{"vocab_size": 2048, "activation": "swiglu", "norm_place": "pre", "qk_norm": true, "tie_embeddings": false, "lr_head": 0.00748, "grad_clip": 0.5, "decay_fraction": 0.357, "doc_mask": true, "dataset": "wikipedia_en"}
MLP neurons of a small language model. Each row is named by its layer, matrix (gate and up: input weights) and neuron, and shows model dimensions 32-159. Each number is 128 + 32 x the weight over its row's rms, rounded and kept within 0 to 255. Numbers have three digits each. A neuron's up and down rows have the sign that makes its largest values positive.
After each neuron's rows, "fires on" lists the tokens most often at its 100 highest values on Wikipedia text that the model never trained on.

L6.gate310:112250151144140084076153135134106105164124146130155160174148094138143101089140099101137173140173125099163115123107129117141077147132166148124122079133154134104164116109121184134153172093135078049115130128096145198051210141130133090120103102087076108155118111194169113115115132148145067094143119119159107087104156124132114084129152136131150199140155168120157062137139109133163167124196
L6.up310:105171173095153124169139139175088120160138097135180146164111158112111127098196148159101096145081112128198180162157150054129109105111108102162086087128151140134085174134128101145097177156122139136142143110136125135166169116154124129122098088101151126124174106131117110086069120184095085153096098118105108091130135133051129182076136083120125062092114140175144091130168120138118167121139
fires on: " |", " New", "|", "iet", "ew", "-"

L2.gate202:133115039113192121130147149149074152093017205150137124114108113126119133101122097204064115118128104125147112117140128140138107115060128152084138110119110137207099132124176109088131092138043148167176110108132144110164100186115177105193045105110139159128170117123089134127113171141094176163119123125181122098079111078142148103093113095136142084138139158142121133138123123154122133176092
L2.up202:178079114129121113153151074142124155094055107086092132156158165132135131153097162154106121152106136184142122094178078167081169100095154099141081125167159143122153109154115118102127069183057097144149108142124107124162138151121104151208151137155131126128159097138092101143108108057178095096121145088147122112132147129133136113132159148139074148134202062118093118179133151127140138160123
fires on: "ult", "echn", "est", "ed", "ce"

L6.gate160:129081122127154134130118144184193122130086114135125082149068094139115105181021126157112116121087080175181093115103082130109169119142118138110134126120061086135195121135138128132085144128137118139089129109116105161172119157115131149125150083161149100079147094120116142114097144202115106114097142170129125160198110092085157125135127159114096121128085085112159137076150160116140101169111
L6.up160:143166146133105169105159134136108129140103155076073119121144167152133112150146129075155104115126096135174175117106127132150227162108102116085120169142079111150101126145142142135103197187094132070103169126113105087119159160086164141097133140170120143062108097106135112119121123096138173115043117152124081193128084176130071069127100116103090092160163098128154144100143117127116154148122
fires on: " min", " Min", "stit", "ol", "1", "ad"

L6.gate41:195131151096140120046088097113090113133111121143160078094068136170108119119087145126160095085124164155126171094203080099125113118177089103094146185088078109075161206070121132124118125128119099168126133125106150098134135103132125136152145132161160160129151137147120122085185132139099117169139127135104108099183135063170101114063142168151135105106105203171166116191110153152103087164144
L6.up41:110140135075132152097128098103071103105147103157106168203154106090130105169127070161175073104109147151159127074108130158169109135148084147121081162111207110137145144170121141149127102076109092092146118121107141120095182067139079121136171093150126112095086108099128154069095202080122162139115084119135140134138159139161076079105155123076131119070133170171145211124078141115131087132071
fires on: "\n", ")\n", ";\n", "-", "ch"

L6.gate377:098095143112141183180168165138093140148080139134068134144161100129109150127126111172196141117134141141118164143109127151175128145114083118161157142133058131061110131099147116124054101165154133147165128189094113131070139106161132139132143090062151204125120110105163186086139102127063105176123118117140131101111119110081148181101087134101135088171142087170189099119088175143137107154083
L6.up377:167127128087070144074128114148127091112157134133174139090143120144106084097125210140141126109132161142098164083100149121153137129113113122127123127158145131095027102143113141082151114105133124094068142099126146135140179156091169047133139137131098111115128128146118137181122100057091112115195050098069093133110108109089139130168047120064155063159124115175152121144101129184142129114114
fires on: " was", "r", ".", " ac", "y", "ab"

L6.gate442:148077095145147093134170134191215151074145193160108113173138127176165118210160110146096134162135138089149115118096125095112176083132119108184123056148159129111138080159096128095137112170093161130132116091063129174099096172090145162102112092138134112117133144110166159116159093132123159096116174124123097139109117104093070077164124158157123146152141116140105142145154201094113147180144
L6.up442:199111147148126085160123159125141168094103095144111172083109122137142157167153168149131150186169077106141161140157095047104160127183179136113116090096158132122072160093111105167151046150118119132131179118189129144036161162134132127090113136120115133105119119104146101152118093140101091145139125118123128136134164190095169161159100104122095108140107151159078169127153209129126148135177
fires on: "er", "ist", " member", "ician", "ian", "or"

L2.gate282:138096128105144133157116163106133086149051134100164077113166094123151175135098100120138155114114094138105111133063134123150114110114118166099145151128130002117131119144177102094177103069080122170106156142152122168153139116140126137132186100151113092140150153129063128081122110089170117080079118167134131163162083121086173126133128131105120092058094153088110081125165103124153125103126
L2.up282:099055090120128083116109120057218114138103149138131109107149104126100123151130114140129122161126072165116115157129144112185073069132092161116182159098134144111139090112201141131127082118165156118062115135129119102141130158103137147142090170083103139085102152082061137136170128130151123172149118170147126120172112138187117106145136138140158126070188145117100130115141181116137121154119
fires on: ":", "m", "on", "l", "n", " "

L2.gate555:118110117108133055145207092102124108111079181142133134121050109164108114096158093139109134167102107159082136102173153077125095083159143104134117127214150136103141153129184091100178169121119088141134139068124112055120131092153132172099125116114129081156117044089134135169106119110143070102103118130123128108152066062165113129096108138167136082160191166131116139166187154156197041119155
L2.up555:126100128115120084104147115120158159131103104131132104169106153123147070148106158149159156176096138187132082161067118115109135116081097133077102114145143060139147125139177098133137109027099078111119102116119135103140099079155135155134154191155134160179097074152143124162105129135151086103098135105154174112124027156104088139147139177110102142096198124165137158087117106129153139083143
fires on: "e", "te", " "

L2.gate402:155149100108086187144055135126138120127176128152106130071080142171163110083147159117079177152069140194122099105093133134114129071135167101190102123168156107147104126093137101096108121141141124199122146122066089163091146127111122164131118158038049156144119170069166112127120116100096171145160115157093143147128105047142157154163177151138142120088181100131140090110140169150151117099156
L2.up402:154145102094136150127101145090106086071071102184107081144164128122136156141120124126070134123122108167115165119110159128125166096052112119139107073192151126139151145128156137027140050133116097113060105120077108138087164148110135153135162159111199151063112137093080102122101143158127163155125119156114112140086097078044113123143165154141145142125168099127073060140137124190098154174152
fires on: " two", " three", "our", " four", " six"

L6.gate612:122155179122154148120150121149115109211151106074122135143122154156129065123196140134167141151122128129115172173143127167131184165144126063125144086174142144122111106145131139175144172090086151105103113102086196171098100101153112142114050181165101152177106124163184101090126106112125146164142130098113139086080163148116111109100140067147155157132115123143153129121127122102151167147115
L6.up612:072187115090161118114157127189103131143118190123189127157147142147194111124151102140118127133117139181137069114105064134152096126056150126160164111116137122133137161119156106171095098117168072094117138130160185160127125102085137148163057138131093135113094069154118153108132146151139109130127069105160149135159137111115156160098138082144219089176063150095205168149117115130096125104148
fires on: " |", "|", ",", " and", " to", "US"

L6.gate421:103119134141128147168133158137159087134159192124108127128080135118135147140090218063084097082111135159106142157148116122057098142136191105084130152068114173100105173121118108138058128111125161142129120122154149116081115130141101096167118098120129156160125121174121120126163141130177055085137152077180187115142155183167149105183110122146193101153108173138137153077145119129135162130141
L6.up421:158098120121138075121090117144109138168131166156084124078131098118136152178113191150158043069141119181116158143138112119109130147116173137111144100155168131157105122104104047033082111137183119132122104136109133118049151129135122155198113094089058131204071128160141072177080134142175095127113139074115131103185131071159133121091108132112149162137087147156116119134154119115133077129126
fires on: " ch", "ud", "at", "ent", "C"

L2.gate236:137132110126121179074134133140134185106115113112139176100077149153110196131124152198087188075130201122115123150132187114139073113145101137139160116140150144142150098140122178088102099158085135122151156147068102123100070169133102159144098137127058109124123084133171048114120132054127131124160152151143124124110152106074074163111144104112118110198157166187147171109158071091125127125128
L2.up236:091121151067135162111160134149139189141098197141129147184143115095141100140153065169084145103129111138104145127136125120141171131135144160158137148164081110128106019135119158161056157103092174125116112147090125145085138183065100172136119170155162117119140156100120181155125103144154155186103188085147124150094140195126119115158112096145167078105099081116072130095132168180165077127133
fires on: "ed", "ated", "ted", " held", "ived", " released"

L2.gate4:161144101135127123076134093151074122110094161141118122103092154150104118135149149143131128127078146087124156113095096122225108077145099067162121081107136130134113095110118176158155096123127084075184110099129102078143118169117139151142198105188114143167122146148098131142128178178138132052095131121109207043206115087134113152088109165126113103095136149113104150145081075115127157130061
L2.up4:130124125133094135126135154163091213120087085084137117132124093116114110140082103118135085093113136090114174168142167089122046120133122150146136117138116121133085142118137126102150070127124143116097065104113094091144089149093097087118152092166109151218176071163124103141169107154115184077093176114110152112092159108170125120113140157162093129126126146108071139112113073105016134124117
fires on: "ion", "ain", "ed", "rew", "ad", "le"

L6.gate583:180144132160152162135100135149148060079073158072116121180090204130142133114172184156188094097151126121135146170162116197121194092103126097107113181158138132148115096099126126128069124175092137151109135151074050076155072142130104119145139145109106164141101097108078110113079128122119178113148146135123109101130082155061101119134123132115125128140134138137149107063098122179165117185145
L6.up583:124140121081172116145041119134193122128118134097158129103132106123066132134114134087157125199138084213135125081134105176152182159102122125119063133132082146119102118135128136091145109143171064138100089112111145062100091134119122155101188124113148127138131138084081144143085127145135151149149127148090161139117148067109168054176125096134089182100139077102134097121166167106118088147128
fires on: " have", ",", " and", " has", "ould"

L2.gate268:011110099158162078154143119158125160174144133141083141166113094088149110105139053136147163121096094114094173149168115145162146196125117159107111125147138116116126158168102131129121143161179102140185126090154118177146099167111129134123093096122142162107117109091173097108134141088141168128132078135118068067139116174146145124060143070173107101140077157108057100132185150104133140123125
L2.up268:142149105115163086062138092099123078140159112115116143074101082089069182110073123176121119144111112097106170110128115127180116031114103210122181125167112113106187091119155102122130118098151107105138094158126156148140117082169128124080049145159139138133111080119187113144114140135066130130140112197164134105122104097127119116135107155122122135081148114131078083141201130128165122109162
fires on: " the", "ode", " of", ":", "ulation", "ago"

L2.gate451:127141195149137150086109145216099107111116191112164131185173159144068133173099179130068115145094153125105131122108124190179203157109141107145144108080144103144116142133116154077112142132130099136097170145205229150159142096119100079165084129133144127114118132071123129098103082144154077124104144115127134068155189115149145120147097140133090122119097119117127090142159163061125142168166
L2.up451:090123165120139141163162096162121084121109164152122153102195107128124126115175091124148195152111123122141148137134124060198160049105147112096123109097141090134159083136172141120070183165087122141100103110149092096191136156101120101053125096153085146063117109146063130100182081099119097146133165120155139073131173177130080130162145146107096105113127074131128168100101156114138099168105
fires on: "ies", "a", "s", "el", "ers", "ries"

L2.gate585:081120147113183133092119152120123150102117148135172139126091165150134150085128119139050119181147123096125103117139172064137091114116100124158147144117143146141136122119139151109081114130102169127158149165103096130200104160119088078162173159107171123196119122107190146162139144119090079113161124194118161114088116096050081123145070123197112111135097244127126116138114124080137174187062
L2.up585:165085089123116152167120124130122122169153186131050169146102121116162139094179141147082142106116088122109134148201091122125128102080156114087154119067142125109134129093119111121096091159133152119134157097075099192107187138098116141178145177143146067129129168132132160137106075082129163129096121164101122148161180083114128137090137155194080141113181089123118078152143130125163183167165
fires on: ":", "ed", " stat", "mp", "echn", "ended"

L2.gate165:157099120100172175059108107103110153195140116076183083131108139106080080143146129125121163140098159134111129162160139150171072067113142131073176085137091144123063151110121099187118150155123130114144150127154193138134137133096130137118109106096159161126088116138123115123123098082093066110126211166152100125143158105142146154112205087113103119067176171110109113129139164155103157135151
L2.up165:119120101125122182112084117073075132077156114141161089110087159149110135101161098119132159124095144110116124167113102125131135130084112091075165133146117133137155151128148144138128138120119113121211163093138118125126179101020102127140117116100116116095131142099106136104101116043190082133136197146129119173105097171160119160120187135106099179090164136086088091105153192093128114119117
fires on: ".", "-", ".\n\n", ":", "\n\n", "|"

L6.gate70:064114098082175181111142113139186187135037153134128153155137157116124132115169154078173155118156141152083157141138114075151124137143167114177174132176136113155157200081124132080075129116113116087175081119138112162117125152114087130107152104181122112185115121123083129139247110124142114115119097138136125174124099102149135111157062139132142079065108156155098155134132113168091163127196
L6.up70:119092118130116090134132062140143100110119101129109089149102177125170118151114063142119146255079103144138148155159108087094144135163112172145121140114092089173096132126145163163117140143078110119124139149125139147102128119127125170094099151042113134179113116138139080123115098107058107115133033097099119199158113143083166140233100198136126118147139153134129108133092140143093143120172
fires on: " (", ".", " De", "e", "born", ":"

L2.gate336:074137145118114179124152096125108157192117100083204157065068146174090073159155114149159147157100137122126126164184165119131124099151100127124193123110114165112116053098131106127118130154149133157152128121140142129196164092114104141142082127106156184102092141118114190167157110150116106141173148119125159153119128176150124166114131092119062141154058120155153101145141198080127166125097
L2.up336:150140140093130136103142171152112051108133123143157090164064141144080056171108108201144126132139103113135141122137108123101160088144109125161133080087106174147137143084171157131109129112206129147142147192164119132137167113079142086131140129140128146114105204121123113130084090050138161162163161177093077146143185106116139164123102167141119117154118122183130088141171175111051199125125
fires on: "."

L6.gate556:140153176140129137135098146165102109141095187132190145107084139104076166099220124164132078134118095085124180160119097176077122126116111146081105128144127148179137111102144140145137127205129137115149150115103103078109064092125153116126044117124127091098112121055107080141088094121143130107071136080125136203158117116154126083178107110118083136105112150136130159126177145145141119128105
L6.up556:162132124148087145147088165114134143135155145097125139145122145142091158143132066105052110235149093133152108122106088171142193123138116118116140116112117083123129126119128115048093102155119041149177067156124101149152089167143145120155129147151120167166105127166171103152057125079081136152083146102149184101188186172142116122145099175130030104129078133050104128107143188091123123071102
fires on: " has", " |", "io", " have", "z", " had"

L6.gate361:119157151134154125108129115071132130118147159170157118179086150136061145100137126117047154152093083150147113142158104118164143125140141093175172090179164071162038071169141155096146155097073114101184148156120106104057143125068091153214116144103131161094167143161165116132128114118104115047100124115104138181126124135104116177128137186094119114153190141169108128132182128186121105139106
L6.up361:093160130155173119150102133095201109090142135064108106149100141126115084220148049121093131134078137193110161123113158096150150138134172128097102051143130078185146165183098148147132144150128122181153152142168112089066180090142161089127210092089144126110120104119144152151173131095128098075174185141139103119099096116129142073160134128136137135026101125103141093114138128126093181149116
fires on: ".", ".\n\n", "==\n", "19", " ==\n", " "

L6.gate573:154106097144169122156162109125130109137061170096150092191151126141120153122103163160142095122141154208156116201186114134121127040106148167170112104219107156134138087052151122127139125093101108139169185150176151130168081188097141129127062134222119086098113073116169133101121124166159157066108134112137171141087127110089122048109121087122156112132119123151105143105141125148164100128110
L6.up573:146118139131199197197136116110132131118062102112136156118137121142126114172119110137169123066136058143128107139088152088125101124099086182160153121156139164127144103140155141182130160156089139186108098138178080098125123172099123167153110114139147095114159163132142127128078155139131139129203098154147090157125136126163124070130111126121107115176138112160076134193085201150141154168139
fires on: "ed", " built", " used", "en"

L6.gate216:100185197135097073120133067080107162147088146165132134156096134197189072101133152123106123180114190206116180107160155124124188123073129090117169134137062145120158133131122130119113079162139122145157097108161195119107145184121144158047090118149175155115124125105133101149128105098108161122099107139120079083145146103151102162192136123161102112181141138127108133149140160096126100187126
L6.up216:117119112136113130084127139152058150167122147149127100207183167168104115171109177153135094145128135107131176106124153092114145131191146150105141179143125138138113070170155111102123085133093171104070085178174124081096156118113153120094092137135130109148128135107051117120083148146133130090106131162101156171103145176092101114134151058084144058143064044141212121150132123080151076121156
fires on: " ass", " Ass", "ass", " res"

L2.gate618:126101065171106151129095135124113107118068181122145144129124120137135124102123129125119176113042160195117165183203074088113136150142121135134109187164095198123095121113122093118116089106137120174147111153107157104118100131143161164131154052140145135096091096169098135137147127120153116162124161134145097169105204174153169133137131114121066111086143099183122106106147050097091147148112
L2.up618:173114095086091084160133152132157111055090170161075116136137193125166081115105098130137142178145121176148136098139060116050171115124152104113079131130136141164178112127085105126165064081143078126126083194094129142181114125102103117113096127147103107103139096082133148116109157095130064144142117146160097119091159149137095165170192151134140105129130112070097103225111174115079166116158
fires on: "ay", "ed", "ar", "urn", "an", "."

L2.gate171:146153128068128164139133134124149171109157128101122123181194096074144088109184164141145137171199166118147148195071152129140128165123150081159197121104137113163185090136131130187116034155086130174104096115129114133119101143125150152123094128095137172145085116110139132180155120191139133145121139206193119164142118125116137133078126151090081061094125181144090126179101115118109104076119
L2.up171:227142078067162103094144108176131097154044155089152123179111079109128103127152081100164127134103112149163115139088154124125136102155130178112150135148149149158117106108121131122127188128095149114101113117136111121118094061181103100091126113122136113099092241150127095102111126090116183108128148145171161108090120177071094086181133149118170142155127110106152093116112135127030226137140
fires on: "g", "er", "re", "vent", "d", "ant"

L2.gate593:096131120166136215134126106069164157151057079167070116149121179117176107104150168102136096157146174165149123164107159134158105150181126106104120182138101132145133149123142053154096195119142075134132127126119063151122118133144118120118138094100133142189100110179154148127153184089085110144101066109096176190184169098088113135130148099141127135118096164186136165103142046123149100081142
L2.up593:143127121119128161079122129131186154058101191118152160146115153154148097107062094143179090133184083126140149201082147084134140141126174136128116098135163101076130120156087154109150130136135144110125089140124145156060139173201161129159150113201111152109055158139169142179135076141137113160087093110108173126098154144062125110132139161125133113118119180143120159129158111161108172100105
fires on: "ch", "ish", "ach", " Sch", "ich", "ern"

L2.gate326:106067128112139145117114114106129105145154072157167129165201102154180116125159128103148118085092181140136144152129120058102074136155107176102176156045104120112126153098105141174134098133098110138142152160139131162135156104146171157156189089139152121119152123103113029115129052134179149079134148190126162127169157141130095182081110133059140106078129088140099127131145131086123158125118
L2.up326:157097133088143087099124145128066123140163147107137150135125158142110030108142196116178137125086097180104206161126170104137107139148126140145170114115144072141185052132098108170109091159146179125131156144198120190140149193195092109146109124134080146165139110133112057138088143146089149109116157090062096089129121121167164132136144188126165159128135131117155124122117138119044124112178
fires on: "n", ":", "g", ".", "ord", "d"

L6.gate321:137113149088060168130134163087144097141154130065145086087142139100117114125111086112131112137154076126117132064078099064109121124141084124113112069123130140126094101099107124084114124127171146127085137121131132147096129045081148119159172118206174126124150118179162169156144075141147126108187115092148112180155127142043127094123120093126158132167068122073111086137125106195149092133124
L6.up321:123081129096122105105105098129121157156158089130160146080121179130075154116125078147100182090110147125122090132158144083032133125159132129120087085100141118108148090124135152129122110114102101111100140116027126115103112119144083106190133097205131139123071089146148152132128089124122115117161071160118113217111160102125169126121203126097148108169097107079126040117159136120200136121143
fires on: ",", " Fran", " Bar", "2", " col", ".\n\n"

L6.gate291:128175112070102174130147164114073098157126134117164094151176187157132169118116127141122119105110112135125124129197126181140074144138140104172100139135182123104105087143152116107178159107112153167104133112140128155162131113096176131095143158166100229147151161096119155118116196180045084090132114120188182104140130127127044191077095120128150144125169136126138141110123138105106109110158
L6.up291:124136135131116100108187164129194152144094098180121107197130140032135128152113097099130129118114125154161087113199152155118111126163132174125109036141087170116153111147139068151127086088185132159170133141108132119153157101058147148116102151111130107151179084104113125087122120094179100137112081084117046124115112127135127168129106189151135101133083155142090147101123081137118099151175
fires on: " re", " has", " co", " first"

L2.gate52:133106134084145124053128117117159211158186099125134135173117162171115092117111086064123118088145082145196029098131165116161149144127122048090127115116105153157145096130085129125074160106145094193050132125143138146052134131107140074129156123142151112118108116117138112097136033136155099082107129206124151129174185092132155151104154100204145161130140169124111131130121151112116119125122
L2.up52:145135116056125133119150151099138118144077161114075124131139127110169119183146175136104110131099098144137116125120197154160127144163119100092105154110111119132195110155149121129129125075078103146050169096115129078129081119133120110168156185158146127115042095110151153152175107174136119063161127141182164120136125138088087148132147120107109170136151220134093109097135123138101197156167
fires on: "ol", "min", " min", "ec", "lin", " stat"

L6.gate3:105125134116152126115088140181142165188121111107080155125058117145151134146194111099159119117148068155112182145107128185078111106206147094072121157106080113082125107115096092150175096137125102138082154125115148101096150108112149126116121124120089134132084148110030050142071162110128149158144111103144133136149144115192145117089124125119130155128141136082172143131127140173136090135116
L6.up3:065080150102112186112147083106128123147123151143096123074167096176113179177117109069180152120099112146092118143111184067141147143199189109143129156163162125177156114096137117092132151080198126136095115069080141123105100095141091169124190085156108153053105100096124122175135137145172094119117125120126186095143153133163164096114135084111148103136142142093149116103158167117088128115127
fires on: ","

L6.gate189:178166145103105046122137089080145198125071083080110109093101130145149124117104127101075106156072086144147140092183101106127133140135109123146173122147105130127145118141125188077172140176118099148142133188121168161113111107128148110168059170133137064098145113093089106077056148142116078139205133127134143114143173137067125164078137138113110074065165180089154133106145129160179114122159
L6.up189:100134132154114091146123180102109090120110135189091096173153146140176115151123103048132114145124130119159147182119143119086154121195116132156186090154156164161112134127160059146152084128121054116152074143199125120149115093068103115035139189161157088122145027144074143122133106143148110126139135110121120090202127140109103126163143113130096116090152104107140113067156109092145141136128
fires on: " co", "ent", "i", " has", "r", "ult"

L6.gate63:127104115156116093137114129170160126103123154110154093113176185141165115136139198163139158122082152172097108151079144138153137132100168159159109124188157130105091131066107119159095181140070068081137129143127084117139120165164077165151137107173089112101120073089105136159148167109126156140117166067113099126053191158173156213159125160128107111150117126073091060140078138135167120163140
L6.up63:163102080093160141062153175118142133162125138124122119166124107143147109131156144049145150134126113150130097130091093130214069160119126119209126141116108208172113125150096119036138137203136142143148132125115113114101110157068162125139128077146139113078119106147118133117158165164127128128074119126095133101163149192147107150152127079098145089124085124137190084147063077149101207174168
fires on: "d", "und", "ack", "ett"

L2.gate179:125163178051125145174140130197125131091030142144098127123164115141103116117119151104148096121134128171121161196148135092143105148059151136156191113141117148111131136107154125101098112094176102139156148136096092119146180218114085099163113117177062109127064122136144113137098117143081134096174135108172079117085151116157067153137122170098128122080124121181150102218147108131118104150100
L2.up179:110105130111157145134158155148099206184109143106118163134112166123173102069107115148134128102116071187112098096161068149099103104096160160166159172136089125098096151108127065091092115177086162112115149141085102127124100138076132128149130173134138083093111152134109113169170066159079091132113222135140121120067190110091082075116125154113151116162146122115136136098128180120101160160114
fires on: "ed", "red"

L6.gate145:102146178122166194122137107203126146197087086131143170141158162091140128198100131124098117151122098131105125205175114075134122191076138115150055145144113155103149129127137103120159156081125185119140137090136182172097139139131044140187072070152138106114194081187131183099138095081137097165114114146146171129097099107145143159151101115128144117144113162127142138165146077149125121119138
L6.up145:109079178091095122124101114155151125133193093105087157110200094135085071121094058176166117168151140115103091121167144160171093132157172200124106170160129159107136092158118084176174178089212164138140127137144117136089136132154092113160167100161157110115121115120119198115151105132105158090098102173095129093148190115176156112150108094126134102142113153161107153129146096142113147085132
fires on: " the", ",", " a"

L6.gate37:049129127129181143160177119163106095178153132158161096123127167153165089134094169153100072154096109151091101112150136150200091099140139138139150112143134124070150103148129171145118182127119113113168144140170255151115129115096100147154101138122149130163135080117190131105138146071175096108143119123141083153129115136185122154066145129062098130144113128164184092134164101158143116161110
L6.up37:120129108138181171139140219145138086185180101102146112134128159122154160097118153188048140153143106156136087137113156086137106107150112153090164120086112102111134153130136122097097183151143087163117143149083141097150195087149150124143114095131099140142065109119060166100099111119072161142092175155112084112107165144101177148135128101116093123103147076155167072078096156144131126101101
fires on: " the", " un", " in", "n", " Un", " b"

L2.gate551:073123144119085120101130151075138116220111113157068155125171117168083114111168158092152119130140161177133181102120191138108124134157116152129064126111127117143114118131131098111116144135098104195182106102155123139117103091122111179152116146144186086143095121202125163104150128063103134128104060123171178100122097085109136096121134111156068082142060162132111137069184152110118124123109
L2.up551:125094137101082126097106143098105132184057082127136166147141105117065119149143126095085184138142161105119192091076161163122095115082124151073134152101103088160102093126157109106127122060109087157148157111098089101149146084120125185146126160111212161139135104169163163092111094131117113141111101137122131121135121102142095122085129090116108103041054145113051164117135139092155157088093
fires on: ":", " of", "″N", " l", "age"

L6.gate445:090116150138183182025150166147108171126087161156126148104087070141152156110109161142165169183143146092103121180174185133134103142129120107182168094111073129137149134133112121125151118127078129152122112195132133118086147150138106113064100079088098135035089112125135065135177094099125122055137110136105146097178166103075143176135167124139076162148146129114139124154141116142078116135158
L6.up445:105181181118175133133129122123134109141106111086133162060082142136146099140193189134111115187152091105160121158190139163149131151180176063191141104053071097160158130075100113121099179106110113094109170113119152132103143134074135116100140115105148104121120155083164078135133098130122128167140137177125084138107131197103097204091096160119131119146089112160117150179162117169108093112105
fires on: "er", "or", "ist", " author", "=", "ers"

L2.gate334:073098145100131111165132124090135171140124094142137145090137138138180133123112128086140144098166127151097063160115141095122164091110098201122129179175185138145184149080126115088079110122129100206131162115145164146115128131109169144134102104133146123123135135073160171045065119133127116176084071122145129163154095124115092157121153109059162154135142182164103084136100131159105118143179
L2.up334:071122166146140140113164133076105112175126111191137129134117095132160116157137148122162194128170151130027081082172129099133147120126162094183062101230133111131100142086138135102212139095102161182150149158143136102062102121105140154148157116130113115093178135140198177129108098127068126130089148127122135125103107123138130147091161122054147143132147179134124123080123106141112145151120
fires on: "ric", "ra", "b", "f", "ab", "ree"

L2.gate142:153109130105162143056096176144131111118161101114108167169121158123156179076221158109140091125125140171151120075139071164141120170178113120156156113125118145118091103190130129138116151116138091084125151104143091193120142102112139158171158104105108142093168097089100040124154077127124135097133106172071130132092132109181157093156108150180111084153099055167156168134156103107110111108146
L2.up142:127148113086166150068109172142144148136161121129117149106141126171187167158112140103133106145147180151094072102123107177107137133139101121155074168162111075150139091120116154139155119125161182131134119109189068125123143131126150158099185119113125148107165050104170089104106122152099112146112150140136135117099086139158152198043100183109152149193128132167143139132142119111229140194042
fires on: ":", " |\n\n", "aw", ".", "ir", " million"

L2.gate82:104169144111158136070099045074141190150091138179114160160065083160141108148123138049056168144125104115130122172106119095130164161133114124111165137132147113199106158116132041173170136102097147147103105150084055139115162140151106121176150174154103110160108111066138144104113159138132129112168141057136165115140171083200150138140141172140158115101115177090129077109146113131119077093090
L2.up82:160110153124141138154156131073138166141089144204118133135103142142102094146121098085148167133165122150079097148117170152148125143167202114126155160112157114212122156159104074156161077064224137084116103123119104162109130092199152099083117215143136094136121119100138115062067127067112141096106106123152089105140134128117133139153111123175130094141094147129158066105137131133133136099153
fires on: " inv", "ish", "ipp", "ich", " adv", "g"

L6.gate250:104068173093172120099164072123133143074146137134131139093181116160103176098101098123128101133116073109096134152200123096094073126105136121109132073136108177132149144123108116084132139148124097068085134076105131099101188147101085065046133186138182106165126125123120087117136119120093158105135096079155137106120150121220129124175118131085084124162083112176148131130104117083123076172174
L6.up250:118118079113103095134113081083136182148133108148148202125130131113154142119122149094147112111122161182093181121159127170061107135109181131144126083113106166131133156130072156146145076095150145067156095173176127095145171167100117106154126094101142132127117151050113102176075111145162138115197181129146140145165132123175175129162165153062138158124113129126144184152142128127164140110101
fires on: " ent", " ret", " Char", "ust", "et", "t"

L6.gate603:118122088125168155081124101116105118125118183131160131187133092186155141115143128179142059097113081157155102150120109128118118142163124131102165130143132073151170107090159125122128128152207103147116092085127146125092120104171140145137121124180186081084152147095123077070193248149158157138151091051078064093133122119186080133128128128148067109150131126173128097156101144108082154120136
L6.up603:108191119160125147126159117163133163129113115115119115134134109179093103106164066101096117142090131108233105136121125108124089089157160140088123120105073122086123095161209119150126102150124147115086059101104095086098095101178121128132147145123172086121105128137140117091146122121166185137147063100077131122137130123114081137113131102103067147121112124111089155128103066125125211051071
fires on: "\n", ")\n", "oin", ";\n", "one", "le"

L6.gate88:154093171159130097110087151101123127156148111070118157112136169145100160114101139172149112206079117142113103182128106159169085134149143104153101135132165135062093103147100148121114079128112145161091140151084163083106138190133185136106160069101192169165094174121111124136108107112147100143113148098089159141112095120138142109106039072100175137084092144111133082151104162187120169156069
L6.up88:151133136128100149172133142146135134150124140181125170152122186143158174087113115178156114152133174080102105134147176184168097119101138125153067163129157098127122117118059136039126117098127080225125132149196140171163096184113145086154083165115115125143112113093101165106095165117136122097152177146124101176134121149166155169153113090114125112131143154060127162083132099119119160125119
fires on: " Ar", " and", " ar", " un"